Weights of a small transformer language model: width 768, LayerNorm before each block.
MLP neurons of a small language model. Each row is named by its layer, matrix (down: output weights) and neuron, and shows model dimensions 16-143. Each number is 50 + 15 x the weight over its row's rms, rounded and kept within 0 to 99.
A block is one neuron, or neurons of one layer that tend to fire together. Before each block is what it responds to, as a language model described it from the Wikipedia text at the highest values.

Description: Enabling/main verbs
L2.down1135:55 55 43 72 50 62 40 40 46 71 51 41 46 50 64 57 37 57 29 40 72 61 40 52 46 12 79 37 50 43 60 75 22 57 67 28 71 62 34 69 16 38 74 26 63 22 48 67 37 69 45 56 10 29 53 35 47 43 43 69 58 60 69 43 63 39 59 29 60 34 33 39 47 66 69 62 60 66 33 34 75 74 27 43 37 41 58 40 54 48 51 66 61 62 51 50 61 69 28 47 68 33 59 25 58 60 56 75 34 50 48 42 60 44 84 49 32 83 83 40 37 53 76 66 52 52 45 58

Description: Main verb before its object
L4.down34:77 35 47 88 37 40 58 42 59 09 58 93 45 17 22 53 61 85 27 39 61 41 71 72 57 41 50 63 56 50 57 52 67 53 46 43 39 71 48 51 50 43 32 58 57 51 49 54 45 46 33 12 54 50 44 31 25 63 54 71 56 48 71 34 48 36 20 34 17 28 72 44 47 36 60 52 44 65 49 48 78 33 63 61 62 62 56 35 53 75 42 48 56 61 79 40 59 44 49 24 69 58 66 69 25 50 39 36 70 63 41 50 24 08 68 55 60 53 32 65 53 45 41 39 78 41 63 49
L4.down139:52 42 41 32 46 56 42 64 50 39 41 57 29 40 37 34 55 39 35 39 62 75 47 60 39 57 77 44 43 38 75 48 37 22 75 55 55 58 34 73 53 70 49 39 69 64 65 40 70 69 46 38 85 62 59 49 52 41 69 37 41 36 47 22 23 47 52 58 55 58 69 43 54 26 69 50 48 43 54 48 66 38 56 45 51 58 50 57 39 50 51 57 49 48 41 51 79 61 49 40 61 54 53 67 46 56 65 62 22 53 28 99 28 36 45 38 49 49 42 63 60 40 53 47 46 33 63 50
L4.down195:51 40 51 22 40 58 57 31 75 18 28 55 75 55 64 57 47 56 39 54 55 68 42 57 51 51 44 52 31 45 40 55 41 19 55 28 55 65 50 51 24 58 46 32 30 34 31 60 27 44 39 49 55 35 69 49 38 46 81 50 62 52 41 44 74 62 51 39 59 60 39 30 45 49 72 36 64 50 48 35 63 39 51 62 36 44 55 48 18 28 32 39 43 42 65 55 51 50 49 60 41 46 33 70 52 27 77 29 48 38 57 50 34 47 52 60 48 56 62 48 83 52 28 61 99 51 40 60
L4.down265:76 58 35 36 67 49 59 56 57 37 47 54 27 15 82 45 69 35 58 38 44 35 50 73 32 59 50 61 48 13 48 58 43 35 31 50 53 54 44 42 37 77 44 67 31 90 80 43 57 74 38 34 43 44 47 28 41 44 27 78 52 37 39 40 50 49 48 62 45 41 57 65 44 53 46 45 50 79 51 68 59 62 42 46 11 50 58 53 51 35 26 38 57 29 44 51 53 67 23 46 45 54 30 26 39 56 50 56 59 59 47 51 78 49 56 39 70 38 53 39 64 51 35 17 64 44 33 52
L4.down293:46 43 34 58 68 53 40 27 50 64 48 59 31 31 38 30 54 53 35 62 26 43 52 38 35 65 46 18 79 41 70 64 35 63 52 42 58 49 70 61 20 49 66 49 44 40 59 47 41 31 51 66 51 68 40 26 49 87 47 56 71 57 50 35 32 66 48 47 53 71 19 56 39 41 46 69 59 52 62 56 40 69 47 60 53 57 70 47 48 59 70 62 81 18 46 47 34 31 30 52 43 65 50 36 41 42 51 55 15 61 29 39 45 40 52 52 55 50 52 39 54 75 36 37 34 55 44 37
L4.down326:39 50 33 69 44 33 44 43 60 28 57 33 60 55 41 55 46 47 59 93 58 55 71 37 64 50 34 31 44 19 44 62 38 53 48 55 31 42 41 60 38 64 59 55 49 48 64 20 50 69 38 46 47 20 50 26 30 46 62 45 40 59 41 49 35 23 48 35 56 46 27 43 46 46 44 51 33 48 56 47 77 58 65 49 36 68 31 51 69 75 55 44 66 48 39 54 53 43 27 50 54 49 39 52 34 39 27 55 57 69 39 61 41 50 56 65 74 59 53 46 74 40 32 33 37 41 34 50
L4.down579:71 62 34 29 60 48 51 45 84 61 38 63 30 59 68 44 68 76 60 53 47 26 50 58 44 42 54 83 58 52 53 69 50 64 45 56 60 63 26 45 51 42 40 66 47 24 74 63 52 32 48 90 44 47 47 52 62 61 43 61 43 53 58 40 37 30 19 55 26 58 13 28 59 66 72 43 50 26 36 53 34 65 60 49 50 63 77 60 59 49 39 40 78 52 48 57 60 41 69 70 55 21 61 48 38 26 56 39 74 33 79 74 39 53 72 64 51 60 62 51 79 48 56 31 52 55 59 47
L4.down740:81 50 32 20 72 28 68 53 69 42 32 38 33 36 42 36 56 26 45 29 60 72 43 60 43 50 55 56 57 43 54 67 65 31 71 45 42 58 65 36 54 61 67 36 51 29 38 56 38 58 47 72 43 28 58 56 27 56 62 70 65 37 36 49 57 49 47 29 34 44 38 31 44 62 67 52 56 46 46 66 57 48 43 55 46 68 49 35 44 42 73 19 73 54 70 30 36 44 24 60 86 42 51 74 67 41 56 86 59 48 63 55 56 53 34 62 54 60 22 54 61 67 85 52 78 79 33 54
L4.down937:56 42 64 55 64 82 59 45 66 57 39 54 44 28 63 66 69 27 64 45 62 40 40 28 36 36 51 16 56 39 77 40 62 56 66 49 57 40 55 47 62 49 51 43 50 62 45 40 75 59 46 28 49 80 69 34 48 66 27 62 58 44 27 58 45 49 40 34 51 50 57 52 65 34 40 45 63 53 61 62 59 58 52 69 64 28 41 58 38 42 67 65 10 37 48 33 47 50 51 70 48 52 65 52 83 62 63 83 49 30 41 46 44 37 53 54 47 38 56 54 50 38 42 53 38 54 42 28
L4.down1184:66 35 38 38 85 55 45 46 43 34 37 39 19 81 40 50 40 53 57 73 31 51 66 65 60 23 49 59 38 55 53 35 44 45 42 25 65 55 46 59 35 59 66 44 48 40 61 60 60 60 32 62 38 48 54 46 34 48 69 80 60 45 40 31 66 57 41 38 32 34 28 35 48 48 69 24 48 54 50 44 79 67 41 63 39 45 55 47 74 44 55 36 55 39 60 66 45 68 63 39 67 34 61 67 70 64 58 76 58 52 58 71 46 34 72 37 54 34 61 57 55 64 60 36 82 64 63 56
L4.down1354:45 51 48 43 39 53 65 58 67 22 60 78 54 45 61 38 33 63 56 35 47 33 64 54 56 35 55 56 30 57 55 39 60 32 40 50 38 24 39 38 58 40 72 75 32 55 51 39 25 49 20 39 43 33 41 10 38 41 66 67 51 24 20 39 38 63 56 58 28 24 34 39 44 53 63 36 67 41 62 53 57 58 40 41 28 49 57 61 39 50 41 41 60 65 54 37 33 34 55 41 60 50 59 60 65 24 53 58 39 59 44 71 54 50 42 74 78 41 59 47 48 53 64 20 48 52 34 36
L4.down1480:80 42 22 47 44 65 30 40 34 63 40 36 28 67 48 36 59 51 35 62 55 16 55 38 58 29 16 45 46 40 59 76 49 47 46 33 66 52 64 47 43 39 74 30 33 71 41 43 39 57 48 25 43 33 65 42 42 50 58 70 44 59 37 55 85 49 52 55 62 34 49 19 42 50 39 35 50 63 73 35 67 58 64 41 75 42 46 71 48 45 48 64 92 53 50 34 23 40 62 56 42 58 54 64 46 41 39 71 16 63 33 36 72 73 82 20 56 39 78 60 61 49 42 59 54 44 57 63
L4.down1604:64 19 43 74 71 42 33 56 51 44 40 65 63 49 58 54 56 46 40 54 51 47 30 72 59 38 46 60 38 63 56 63 53 56 48 51 58 19 44 39 58 36 69 34 81 60 44 75 21 29 23 66 46 40 79 60 57 49 52 34 52 65 36 43 46 47 40 50 49 37 49 21 31 63 47 62 49 67 54 48 36 24 53 33 45 49 36 64 45 55 57 64 64 56 47 53 01 55 51 40 40 50 60 53 63 43 52 59 71 43 62 31 85 73 44 41 50 63 61 43 40 40 55 52 55 89 45 24
L4.down2202:25 55 52 18 60 59 64 29 67 53 67 73 73 53 30 39 66 66 46 50 50 36 49 71 21 69 52 83 64 66 82 81 31 51 55 35 37 31 40 41 78 66 19 69 67 46 64 50 55 57 54 50 25 52 34 54 48 33 57 66 86 68 57 74 34 54 32 46 04 37 64 49 75 36 60 54 63 40 48 27 36 42 50 47 42 68 64 72 23 45 40 49 44 68 53 51 44 40 42 55 42 48 71 54 48 45 58 57 37 30 61 57 70 51 55 44 52 45 54 45 75 23 78 67 29 56 48 54
L4.down2608:63 70 55 63 43 50 73 45 64 61 47 38 60 63 58 45 42 46 65 86 40 58 57 42 44 22 64 38 42 28 62 63 57 29 38 55 59 46 53 44 45 21 33 59 40 41 63 56 60 45 70 60 54 47 43 26 47 39 67 75 54 37 62 71 31 61 27 18 52 55 42 40 45 55 50 73 74 50 66 24 32 71 58 37 34 60 71 27 64 35 36 39 72 18 69 64 29 74 27 64 67 39 43 35 57 69 87 59 45 19 45 57 53 70 64 33 39 56 50 36 37 59 59 39 89 51 39 46
L4.down2737:48 28 40 54 30 57 47 58 63 50 59 39 38 72 49 52 18 86 42 53 37 79 76 59 64 40 13 62 53 08 51 33 69 43 46 31 51 62 22 23 33 42 57 43 73 33 67 42 43 17 52 88 58 47 19 63 59 51 40 39 53 42 18 41 53 29 46 51 45 17 30 81 40 67 45 49 35 55 71 54 80 63 41 73 56 38 45 42 29 46 52 29 70 73 72 65 48 16 58 50 32 58 55 28 45 35 54 62 69 22 44 45 29 31 63 53 59 46 47 45 50 83 33 74 40 61 60 41

Description: Before-a-number predictor
L4.down179:48 65 79 60 23 52 43 31 53 65 35 48 35 65 51 38 34 63 79 67 51 38 42 77 58 56 66 64 33 80 32 65 27 59 37 44 54 62 31 70 36 54 28 45 58 40 65 36 66 77 86 63 36 52 50 76 32 63 39 55 36 67 42 74 26 47 61 52 89 41 54 62 68 70 38 43 69 40 59 46 53 30 60 74 31 53 27 43 33 62 44 44 36 34 57 54 51 40 55 68 39 57 47 18 37 61 37 29 49 62 54 69 56 46 59 39 47 31 54 56 70 53 63 64 56 51 66 54
L4.down191:32 51 54 75 54 45 36 49 49 45 43 60 26 76 60 51 45 18 30 58 39 55 35 48 38 67 19 54 45 46 83 42 52 05 70 66 53 47 58 43 61 44 28 57 52 59 65 17 69 75 68 40 33 52 67 60 59 67 50 37 72 53 79 39 16 54 39 70 64 52 54 83 59 60 53 79 54 47 61 26 56 35 43 34 51 53 40 48 43 70 57 44 26 46 71 47 60 73 50 44 50 56 55 23 56 63 50 60 51 58 44 60 34 53 58 57 36 49 74 53 71 49 75 41 46 45 42 32
L4.down495:65 53 34 48 40 54 45 42 69 55 40 30 47 33 21 53 48 41 78 53 47 30 30 65 46 48 85 62 57 52 71 45 45 40 59 65 23 40 49 68 53 58 43 62 80 59 25 27 58 38 49 45 82 42 48 50 61 46 27 38 63 62 60 28 77 47 54 15 54 53 74 43 48 62 50 43 56 31 51 65 36 57 47 48 52 61 47 57 41 56 84 45 54 51 40 31 62 34 42 59 54 75 48 60 35 30 47 41 38 53 56 37 30 71 46 42 56 34 39 61 66 72 30 51 66 37 69 37
L4.down523:42 32 13 42 61 59 68 46 63 34 39 44 22 52 34 15 65 58 69 61 41 57 57 48 48 52 48 41 51 59 74 41 75 72 73 46 15 44 59 21 72 68 39 41 43 69 67 43 39 61 43 48 48 30 60 39 43 63 31 48 76 46 43 63 46 76 45 65 32 73 64 64 24 51 47 65 79 32 47 49 55 20 36 63 49 40 45 64 48 63 27 41 33 69 42 48 74 54 77 35 48 43 66 66 60 23 33 47 54 70 43 63 56 39 19 66 44 23 40 52 55 31 59 37 64 25 46 35
L4.down534:44 68 44 50 42 53 52 44 59 60 43 55 75 69 41 50 35 54 50 69 65 28 50 65 51 67 38 45 62 45 41 73 43 51 49 74 30 17 45 14 09 56 64 40 51 43 52 07 74 56 81 30 95 32 68 49 41 60 52 56 40 45 62 55 52 31 37 60 72 21 63 89 55 38 42 55 69 56 27 40 53 45 54 22 56 39 46 47 48 20 61 50 34 25 65 60 60 60 56 48 44 39 37 62 52 34 22 33 38 63 64 45 46 48 49 53 45 53 66 11 70 56 62 56 34 61 55 61
L4.down596:41 36 31 58 73 55 51 52 63 35 49 58 36 41 38 41 29 32 26 32 33 43 35 45 55 30 74 62 44 70 44 35 42 39 89 51 76 48 49 42 46 37 74 56 33 67 54 29 41 66 80 64 36 48 49 56 55 59 48 42 61 44 39 45 35 55 38 51 13 61 48 50 64 46 41 31 38 36 39 37 32 61 48 49 60 44 30 49 32 29 79 67 30 43 42 52 38 50 41 49 43 52 67 63 45 58 66 49 48 16 27 65 19 74 58 68 49 32 49 64 33 61 49 30 52 39 18 63
L4.down614:53 60 52 45 43 51 49 40 47 25 57 67 72 70 33 36 36 64 54 45 38 51 46 44 33 60 32 45 53 52 50 44 66 69 55 64 27 64 54 49 29 72 63 44 76 41 81 63 34 61 64 35 42 54 71 64 31 41 82 49 58 38 20 24 41 29 39 39 60 57 53 62 43 46 37 49 42 57 45 35 59 54 73 43 58 56 57 37 57 62 60 65 73 65 37 51 65 63 56 23 33 91 72 49 65 41 51 40 42 50 83 67 53 55 71 27 22 63 61 49 50 74 55 41 52 37 39 67
L4.down741:39 52 48 64 45 57 56 45 37 80 44 57 64 56 38 35 61 13 75 44 56 24 66 22 27 56 51 34 37 70 38 57 55 48 54 20 37 71 41 52 98 40 65 43 59 56 43 33 51 77 73 24 45 46 75 52 47 52 28 78 42 63 25 47 30 51 38 21 56 71 32 41 46 79 56 82 46 50 53 72 18 59 58 47 45 42 49 74 55 59 44 42 43 38 53 39 64 34 59 30 31 39 30 40 62 80 35 18 69 67 62 65 66 38 32 38 27 32 74 41 48 66 63 45 65 46 67 54
L4.down758:47 39 68 68 87 58 27 79 29 51 48 67 44 57 39 32 61 44 47 50 61 51 39 62 80 76 57 68 55 51 37 44 26 28 52 27 49 58 64 32 12 42 56 34 47 58 75 69 45 17 44 49 73 33 92 33 63 54 36 48 57 24 75 32 70 45 25 22 35 25 55 26 44 51 34 34 57 50 52 62 48 35 42 46 42 37 60 36 34 71 53 54 31 68 22 48 53 44 46 34 43 35 46 29 22 71 55 35 59 37 51 26 48 40 67 63 35 41 57 43 79 42 72 99 45 23 52 50
L4.down776:53 49 52 42 75 38 57 52 58 63 70 41 51 36 38 31 51 29 53 42 61 39 67 71 20 80 46 63 34 55 42 56 56 64 68 40 40 53 69 29 64 53 71 50 73 44 70 21 72 59 65 65 57 59 44 47 56 46 46 57 39 60 46 66 38 56 52 26 44 59 37 52 45 33 58 53 62 20 39 21 65 35 70 46 51 34 45 66 65 40 54 74 44 44 70 31 52 43 64 45 53 60 49 69 46 45 69 06 44 63 53 80 58 45 73 40 50 44 64 55 66 64 38 63 53 61 52 73
L4.down933:34 49 65 73 43 48 54 49 48 36 52 73 58 53 63 18 45 34 54 63 52 41 47 75 63 48 38 47 47 59 36 48 31 47 54 58 42 65 61 47 37 67 49 53 60 65 58 37 52 67 30 44 67 46 15 62 43 46 59 35 53 67 49 61 62 58 38 43 54 27 68 67 53 56 25 60 59 49 44 36 72 42 42 42 72 66 59 30 49 47 12 32 44 39 54 17 47 67 60 50 45 55 40 83 28 21 24 39 34 26 31 55 32 56 40 36 29 26 88 42 55 72 80 51 49 26 55 40
L4.down1770:43 56 54 39 57 60 33 21 55 62 47 68 55 67 53 77 52 42 32 62 29 52 38 46 53 48 75 63 66 42 48 36 55 49 45 52 41 53 24 59 32 80 45 57 52 51 52 61 35 36 62 29 76 67 52 40 78 18 54 37 53 68 33 51 62 37 57 30 48 48 50 43 37 60 52 74 38 06 49 42 42 73 63 65 51 68 57 44 50 59 41 68 24 41 51 42 67 65 72 52 30 36 81 37 35 66 36 42 97 50 42 51 53 72 35 59 58 34 41 21 39 62 84 38 63 66 51 57
L4.down1776:57 27 63 27 33 41 51 52 51 60 29 73 33 37 38 47 68 37 42 37 74 49 31 33 56 55 28 72 49 51 51 41 18 44 71 79 32 48 56 55 23 47 32 53 64 50 42 36 34 71 71 38 54 34 50 48 24 57 48 47 52 67 39 61 81 43 41 42 06 58 66 53 67 76 31 42 53 40 46 48 56 84 37 53 45 57 24 54 41 49 73 43 46 83 22 42 37 40 57 18 34 61 50 36 56 78 43 65 39 59 53 62 80 57 30 50 41 40 54 54 54 89 54 28 40 27 37 70
L4.down1920:45 56 52 50 55 44 54 49 62 29 62 47 68 74 52 60 58 26 43 57 47 30 25 65 53 60 18 28 45 70 56 38 48 48 50 64 42 41 23 21 73 50 63 38 50 88 24 35 44 67 49 65 50 47 48 27 51 54 34 30 43 43 52 43 57 34 38 48 52 60 85 55 68 23 36 55 46 56 61 21 60 45 41 51 59 35 45 61 28 54 60 49 54 55 73 06 41 86 64 56 44 48 59 69 42 55 30 28 54 49 29 90 54 36 42 52 39 17 48 68 49 49 31 40 74 69 62 20
L4.down2301:52 41 79 45 35 29 39 52 39 39 44 39 32 56 73 56 30 39 54 32 33 63 52 65 47 46 48 47 74 54 45 55 58 33 59 63 56 59 48 44 90 59 66 48 37 57 53 64 63 58 78 48 42 57 52 64 20 62 55 58 41 33 64 56 39 54 63 74 52 74 64 47 43 59 50 50 64 49 83 07 52 45 28 58 38 86 45 48 50 41 75 65 55 23 10 29 62 43 49 59 74 69 71 69 60 47 49 63 54 31 47 56 60 53 35 20 45 23 42 57 77 78 65 41 66 26 44 30
L4.down2903:49 16 42 56 48 57 53 45 65 29 39 79 68 61 60 24 65 44 99 45 38 39 40 54 51 46 64 61 72 59 70 35 50 23 57 55 35 37 26 73 20 53 57 72 44 72 44 31 43 53 51 57 46 48 49 36 56 59 45 44 50 72 62 35 51 41 55 55 41 35 59 65 65 36 76 43 41 38 44 21 62 68 55 65 38 53 35 87 19 64 45 56 14 66 60 48 67 32 65 38 57 33 39 54 48 62 34 72 41 47 38 50 35 36 44 37 58 68 52 46 60 68 45 44 84 62 83 40

Description: Main verb after subject
L3.down249:56 61 38 57 57 75 43 32 66 51 49 51 39 41 67 40 93 58 43 46 31 59 47 47 17 50 66 69 31 54 36 62 61 69 20 31 55 54 31 65 53 81 56 47 25 78 63 68 37 61 62 49 49 69 70 62 52 51 87 50 54 64 41 28 55 50 57 51 49 34 33 45 55 65 23 41 40 61 60 48 51 31 26 37 69 55 34 50 59 47 16 42 44 41 30 78 51 55 30 42 47 47 35 49 50 81 39 62 63 35 32 36 37 28 39 49 34 41 45 38 41 40 66 49 37 24 47 43
L3.down732:78 61 58 84 80 47 49 23 39 36 40 28 40 37 47 40 39 61 39 49 36 25 40 37 67 44 30 48 39 43 62 53 72 56 14 40 56 60 60 39 31 60 49 48 43 79 76 55 96 69 33 34 38 29 42 37 51 61 51 38 36 56 54 64 43 72 64 24 25 31 28 49 51 40 62 59 22 34 42 53 72 61 39 56 49 41 93 56 56 30 26 38 54 45 40 24 62 59 82 63 66 41 29 37 18 59 54 61 47 54 59 56 71 45 78 48 83 64 37 35 52 55 26 70 37 38 51 33
L3.down755:85 59 48 46 59 62 68 21 50 61 32 47 73 47 37 54 62 40 37 36 21 76 72 45 25 30 61 55 53 55 60 41 43 51 67 64 33 70 66 62 50 61 60 39 49 59 56 67 60 51 57 57 77 71 53 40 72 23 43 36 65 47 28 45 46 45 47 41 77 52 62 16 51 50 43 65 49 63 66 76 72 38 59 65 53 59 71 37 60 45 74 61 49 68 65 64 40 50 42 42 70 33 40 52 66 87 55 53 60 58 43 75 59 78 63 42 75 61 56 55 48 47 51 78 54 75 34 37
L3.down1565:51 47 32 67 48 40 58 39 38 27 54 26 61 53 35 42 72 12 45 31 35 77 69 40 31 42 49 64 70 53 34 77 64 75 61 54 20 57 63 51 65 62 71 31 45 51 56 68 33 50 55 75 32 43 69 31 31 35 65 56 50 48 48 18 32 32 40 20 29 64 49 71 50 50 58 11 48 43 33 63 61 81 35 63 77 50 66 64 55 25 65 57 70 74 61 82 59 46 48 38 50 54 37 43 76 62 43 93 44 39 78 62 63 42 69 24 55 55 61 34 27 13 49 70 64 65 45 47